{"head_dim": 64, "hidden_act": "tanh_gelu", "norm_place": "pre", "norm_eps": 1e-05, "qk_norm": false, "tie_word_embeddings": false, "init_std_qkv": 0.0238, "init_std_o": 0.00531, "batch_tokens": 262144, "max_seq_len": 1024, "train_tokens": 1233000000}
MLP neurons of a small language model. Each row is named by its layer, matrix (up: input weights) and neuron, and shows model dimensions 224-415. Each number is 500 + 50 x the weight over its row's rms, rounded and kept within 0 to 999. Numbers have three digits each.
After each neuron's rows, "fires after" lists the tokens most often just before its 100 highest values on Wikipedia text that the model never trained on.

L3.up1180:500421492448491539458435508452521424493440572485504498492476459452518530456581419484499456541470515516558514523502447548512510531565486471511533516457430469547505516525535572456488443565519470616485526511560455469513461464455603499559541506547470611504475513513440473481531405544550577509550519511504540535490565419505604426477495502489588454529519457417530498478462449480553456531471415495517485552478460492567405531522421476399480535475524428425519403464404502542509483606522499436523404491531525517397483504532570425572497514508476484545467403562483519494406421458453438456
fires after: "\n", " The", " the", "|", ".", "The"

L3.up2135:500509490524460523468499482495421515513421471469491546541518445474535507477452441527439426604448585452548471481490601555587554541498472488525488541620527536523336517470639477516489641484559490536469544517517516491488476509543464631476494545584505454482483556542512545535517467520512522517424481550416529496508483485431541480450494469562379427531505613545472498472485514520520536499455505551380515454443589549502556567585581469556521563522454532466462557479464486421466503579478453548485432539473553561443543530440489543472493472542582435514547428429449541415507661558557433466
fires after: " the", " The", " his", " a", "The"

L3.up2034:523429513448472492581620496544446546470452504569409487451575415431476513501405539541476481496427461520541436501539434474453513444484470528501496475558418492479472497513477470516530583617481518556593543514521419474520444508476440519448486495637469556436421514497512463473566539443548418441522360522527502400468553505490618458582521486481483521496501479453422492543441548557488415490442413458546503413501559499547546555492491516415487564486532596544437493473471445451572579487501577416574487473503520571449498513553481603510513474558505513495517565591465561460578502493503432483
fires after: "\n", " is"

L3.up2017:514470506491528492521502588479523531528517516532421462469443529461483432540519554447531521561388540505509512537591395539518446480502553514508545528487537499509514454472487508536453560547549531452473554425514487498521467477510493448484494566440630525551471505477500491602450540516559545414420494494548541490508582504558497557535486443521459502530526478386432560393457553470530473486530465534544488481485450450421461466500477579496510449416509505512472464486411452454470503383549562490507521487483543499424417542535578501531458525600491581487542494602542460331466547557529477520
fires after: "\n", " was", "-", "==", " were"

L3.up413:490557433543512492411529492494541555558500440470515459496512560451497624406500571548508507515421458460579476466516524505419595451537496486444503520494516453488448453518483461433528506468454585568423481499509522507456521499478484462457518470484512554472468472622533518574498482547535488510430434483410484503463494553511474520485526514481445517569534532588438513452528390489538501608460520489487529480483554516506459472567488477426497454532485502522524472489478492409514524496529551409461455407438466469450402532479522431530463539548494492457435494542427502516545473490482449397
fires after: " |", " Center", "|", " Second", " Third"

L3.up184:462436550535527467448580488548473408469485492470443422434558527429524520551496499456528576579490441519399477551465464455517477534498531470477526466540455518438472528496512521545462527498536544492516482570464478395499554566457511547528551535518433571522400429613545550491539454455531489478522501502495545510476487514434562542547518509575547483556504455482554524563544495443450454472635586568427529625523520496440527571379454427494483465451532473503385458464543401443470506446522542376582463529556593500494485454451384518435564565555475444545552472557480541512521531527527584456
fires after: "|", "-", " Loss", " Win", "\n"

L3.up363:486433472462510567487570405461507511471472581525502514497579402500466414498402508511507389549620543561453482525488385566526493513536457524552477453538544602490502596540540546497443510523506455537493486449528426522519533555542480447521489562468411516488555407485505501332581471516522544574546531531539469682526530475494488504516520534479519446491414499455566516575454646530516563497540496527453553577541421539522418494559510521503529594502420526475506455459427484443434462579507501537561441461603477505532520489446373506469474552425542534578459572518536480550486540386477504492
fires after: " the", "The", " The"

L3.up744:555550512563448501458514500593530585445350487579553457543523482437418413535533547500520526407396445438518490535535571516508470568522480487547474561476427523500476569472521524413526452463514573530527490429538502506611543479544475562547463505450577453481563365554371578580500608509613551474463538451545550487497465532547426534537416578515499507595566494583408505511483524518441395485542536470555544518484553564483415445464538556458483426471496500538510531548426467577531470534454541452531561487449577394554514541554469488514436499487575480440500528477511475468497549517476450556
fires after: "'", " Gold", " was", " Bronze", " Silver"

L3.up1214:654435422433512478578447502489451575497601491576463494601539519488412506501468553574498447567455486532464521489500543535517514522500479529556490521526503548461475536551395505509541548460593606402432501586470448596491525550498472523418555503566521502497525531515583465494461438487563503520589568501459466606455546533509499510513519618565567485450546460548459551588401458546464443503509508587480517579447495530554521515535483517501477445539473432498521503471434434576459550444528539537619340543457459501516504511531431500539565568490593510566458456574489567514457514463497485556
fires after: "\n", " The", "|", " the", "The", "-"

L3.up848:537491484506445505407543479548475424497430542428441514510644503517509467493483510506457501557448473444518497423394506570435487503477523458575430534539527457568543422542393570479500542489612560427489595436456556524501490476493538520417494553393519577504559526487473571517483559417537586502410517490471508582410546400459528584460521507508443557559485529466499412509413487521562476482510546588455503473507531462518479516491570526577618536552563589514509480520552461535487535512631481449456512552588466482544501453491482522521484611599541588587497523410525441469476470444571571490
fires after: "|", "-", "The", " the", "After", "In"

L3.up1465:541508504455497476491562423482547569555524568498548492471611557484492498457435499544531635425497483418553498421576549492545507453428461571476478470457529491482513323476503524441537488509444541515479433458555549402472538465507500476531540586425503389504559422525527509518478538464443469545466639586379507484518625477466482520639498559480490483443504540540554612455419465501537572474459473531441508478510526488571466532493509529515435427582473495496534451456563605454474460452435540508544535479394495657506469584463481494485528505478442500394445613593543471503454527554527579453
fires after: " |", "'ve"

L3.up822:524514359543546530510531537598459332508464567452481515499561484489561528518615459510355492559463497564440473514623531517472476572492478520511465402478468481509574469457515451478546486485444506535501516494577461466503477486429512545540517516494522482478466432431467569479475527465551499573514479410432527464434470419526541482491472502496658456514512471501461532572486456504431617539537434491376473474504593432452408443400495570483504497450496565536467526547388499475536544414561562492488502607479547525480476506619505557467561500469504415504462505508475539481465574497408402512
fires after: "\n", "|", " |"

L3.up904:504484473531493549503520421643508499561507457495454506464434475521502520435497408511414501515477506482569459554492499550499431490563412465488538434558461499548502442472603510539499575582448450524412533476483483545472543467412565538503527543489480559481454564554505460454483535565515450469419492545420563462527558434471451519470519450442548515482603513430494490475514553501467506437456480442465460424570482487511476505511487553487514461538465477494562496495587445544537609499488497460587428465411501459503486451600489426476556429615501428511476470567527499423483488426471533489
fires after: "\n"

L3.up1129:537422441516404495507504511457579454436534435482479488509473511479529504517410487516546530572482531470463492408498588457519470555575572571439544520532473480481499499433413505518521496507440512583397616434538432575541450448399489484497415443468467534460531436462534543340545535422533424559555578582580494604399460530508549559489495507560581511551479539538472495523447468530519548518499505495495632455446531548517455541536548513549471474416423490499495484434420454470412550539450508530504539585624534494558454479436517532522499574501529443510458543517517539449525511451594523463
fires after: " the", " The", "The"

L3.up1905:453517519528555463497483486533570540454464484478533486397490526570572517474418530559499515490553523514561526473374508502541484625525513632528511457441473534499440547513451541509476472546491510492546515507480548471466415435580539452537430514489576532493514461536462555515569504451452468549461630497527507637510524526522489461463576558455480469418554468566495528444436526573473472529533536396619523497508523609530498519462440439483502543407429560467474455470479538483476402615341445555415486528457509488568438453436495559561439573413517510567511478412484468534563436549458550486
fires after: " |", " 5;", " 6;", " 4;"

L3.up1783:566431493447425540444401600417412488480522510505397458551424506445475561510472462431490518482355531499437530489496451555470534516487579508550470505489468511532580526497524547389523514462543528480475519446448410594466479537449540401520500457459485500513487441499448478697565501580550523573394519445530506377533484497551496468536502543486479466448577502383418434454472559460473484574492493460465599537553527514310486516501368491476543597373495481451415561498478518549546477435497518549479578495401411467573531489502541464446532547431445497515527458505484538460516443624524462481
fires after: " was", " is", " and", " are", " were", " would"

L3.up1769:510451485515462496588544531530486334577445484439417393522487430512543457458511484519550488485454569468407531475527519519498564630454560526627460507514497454542501491608541430512524510503511440530339439519580510421439579477453583491483572550517385526494586492540570401454482527398525488491446524483403550504440473514607510481528571551432497449406508455423494534500474527431502462544508485500500508464472507476560467510526480478467471500424404480505418503473442519601540513441539523558525469573498484531591535525486400522616474540516591417439494442549586610607483496486412500411
fires after: "|", "\n", " |"

L3.up2115:476516494434527527565512566589374505466508532591504554478541348489524549535434475483502498491496611399487492552417461536576527490473511485429528472598445587414626508504576507570522525368514479432485495494490527464513512469504494452438580521564599468474533438498517574449502550575454533535424535535525491591464551460516499540442427454523509582521467472491502476439484499475507467487443540532532493470503488477501544525467464573519547437460449524542484462561433555444501578545482469531521429548488492492523476491570378433469450467548555476460486476507518443441486414453478448561
fires after: " the", " The", " a"

L3.up704:505495514443523447386532433526480508441450511410417459508493471460436479578462524527369474506422603540480481404467446535515489456514512428456531569567417525464475491481555495525524507531488490569600558381476470491484547536438487512488486540587517588578467521483494468520499519467565515479425529451490500538419618482590507580589379510543502591531521470516554541457520595458541394602552455592509567521422489567529476520546527517468435480541490542452488565564459465463418477574496434482543527549511527480510544433503508511425517532474532461553471512521507403481434506439487458472
fires after: " the", " a", "The"

L3.up2118:489472494455561435616572458515473514436574466434454508546516452460397497557461480528403418532527525579505535503417406467543532573553386538529518372569461468480492430528470547535549489675400510469482539506551484541498470518502459512621466471396509434559484515598548509506536481490499458591555556519490534578485486519408454442451580523472385529550539442542557558439505517441440453485476549492499506460421454513483494524538571482476504539583443506418525552506493497547528565532527520523558465512605493545478456513473488564490557421546523433491512540549483461495484490481489538498
fires after: " the", " The", "The"

L3.up2281:412478506546503602480554469461535462415579473563504498493450510489585459487489615539478520506456463518440541547511498607511542486547539486392479498583475426468588510529455462439500461454580459446511465542500529472405482457446580423562574465466504628532461435512498456484419527412503543505484491448549597505451468480434517484550487534498497469514528527399444434472478498566504426497548465532453471499508478458362510402487550470500476467510530526604475575539506450459440512423531458491504471469462463426446538482496497542523438614489443593478495608465500494495485494497486480508
fires after: "\n", " K"

L3.up254:513546459436410496486435482403511548466507509483563441516494436544521481449495444488514524436490527478488483538479523510470475567472433519506538518456505469506546599558541503589561524475410499441526624528502506478393464449510518522498515541509531484510587423466501505420507513580386428453479586592507506474507490476530577489498470551428479512483480546557485539455510429516479607576552382553384537508502478496455546639558459500514492531615496504584451537564521516433540549513464464539459481471484561553439521569483470378482526524558473474503501405479531482470462551437455446547
fires after: " the", " The", "The", "ra"

L3.up1788:515548411477434600495474435586539549488429490504586451470472558502586593560496532531470446518426481431528466464482454529457487570541539547548487569503502549460429447547441544550539494453505489521433473546513442440470508525475501574491501418505490514539462516537543505407423472572384447533611518529568438558568506594522437503562499575539441492551481508514442568405469585407478543470511552511504574514472501554443480426494480440585457477520521516484538488509503468485429536543497564588564534545398593551445477521484535512602559528484448454574445523473524483520361518422482457430
fires after: " the", "The", " series"

L3.up803:467434482454416522488513531528547454462441591518425422447465458526496452481448480501472510482518567508418500525448520437502561457482477473406507456488408548508531474444461548501517485617550415495535537517531451532552467508524476539558559546511456600348497383463507501452466612502542457534467561430463521474542552509475574528446512535518530476468463465391508472503428516500607542581622494412559533505497460546503489549566535483512540507499482619519505513495511512424495386503546482517516533430507475559550554486525478563487479537509556508524475410525443480498493538492509501540
fires after: "\n", "==", "|"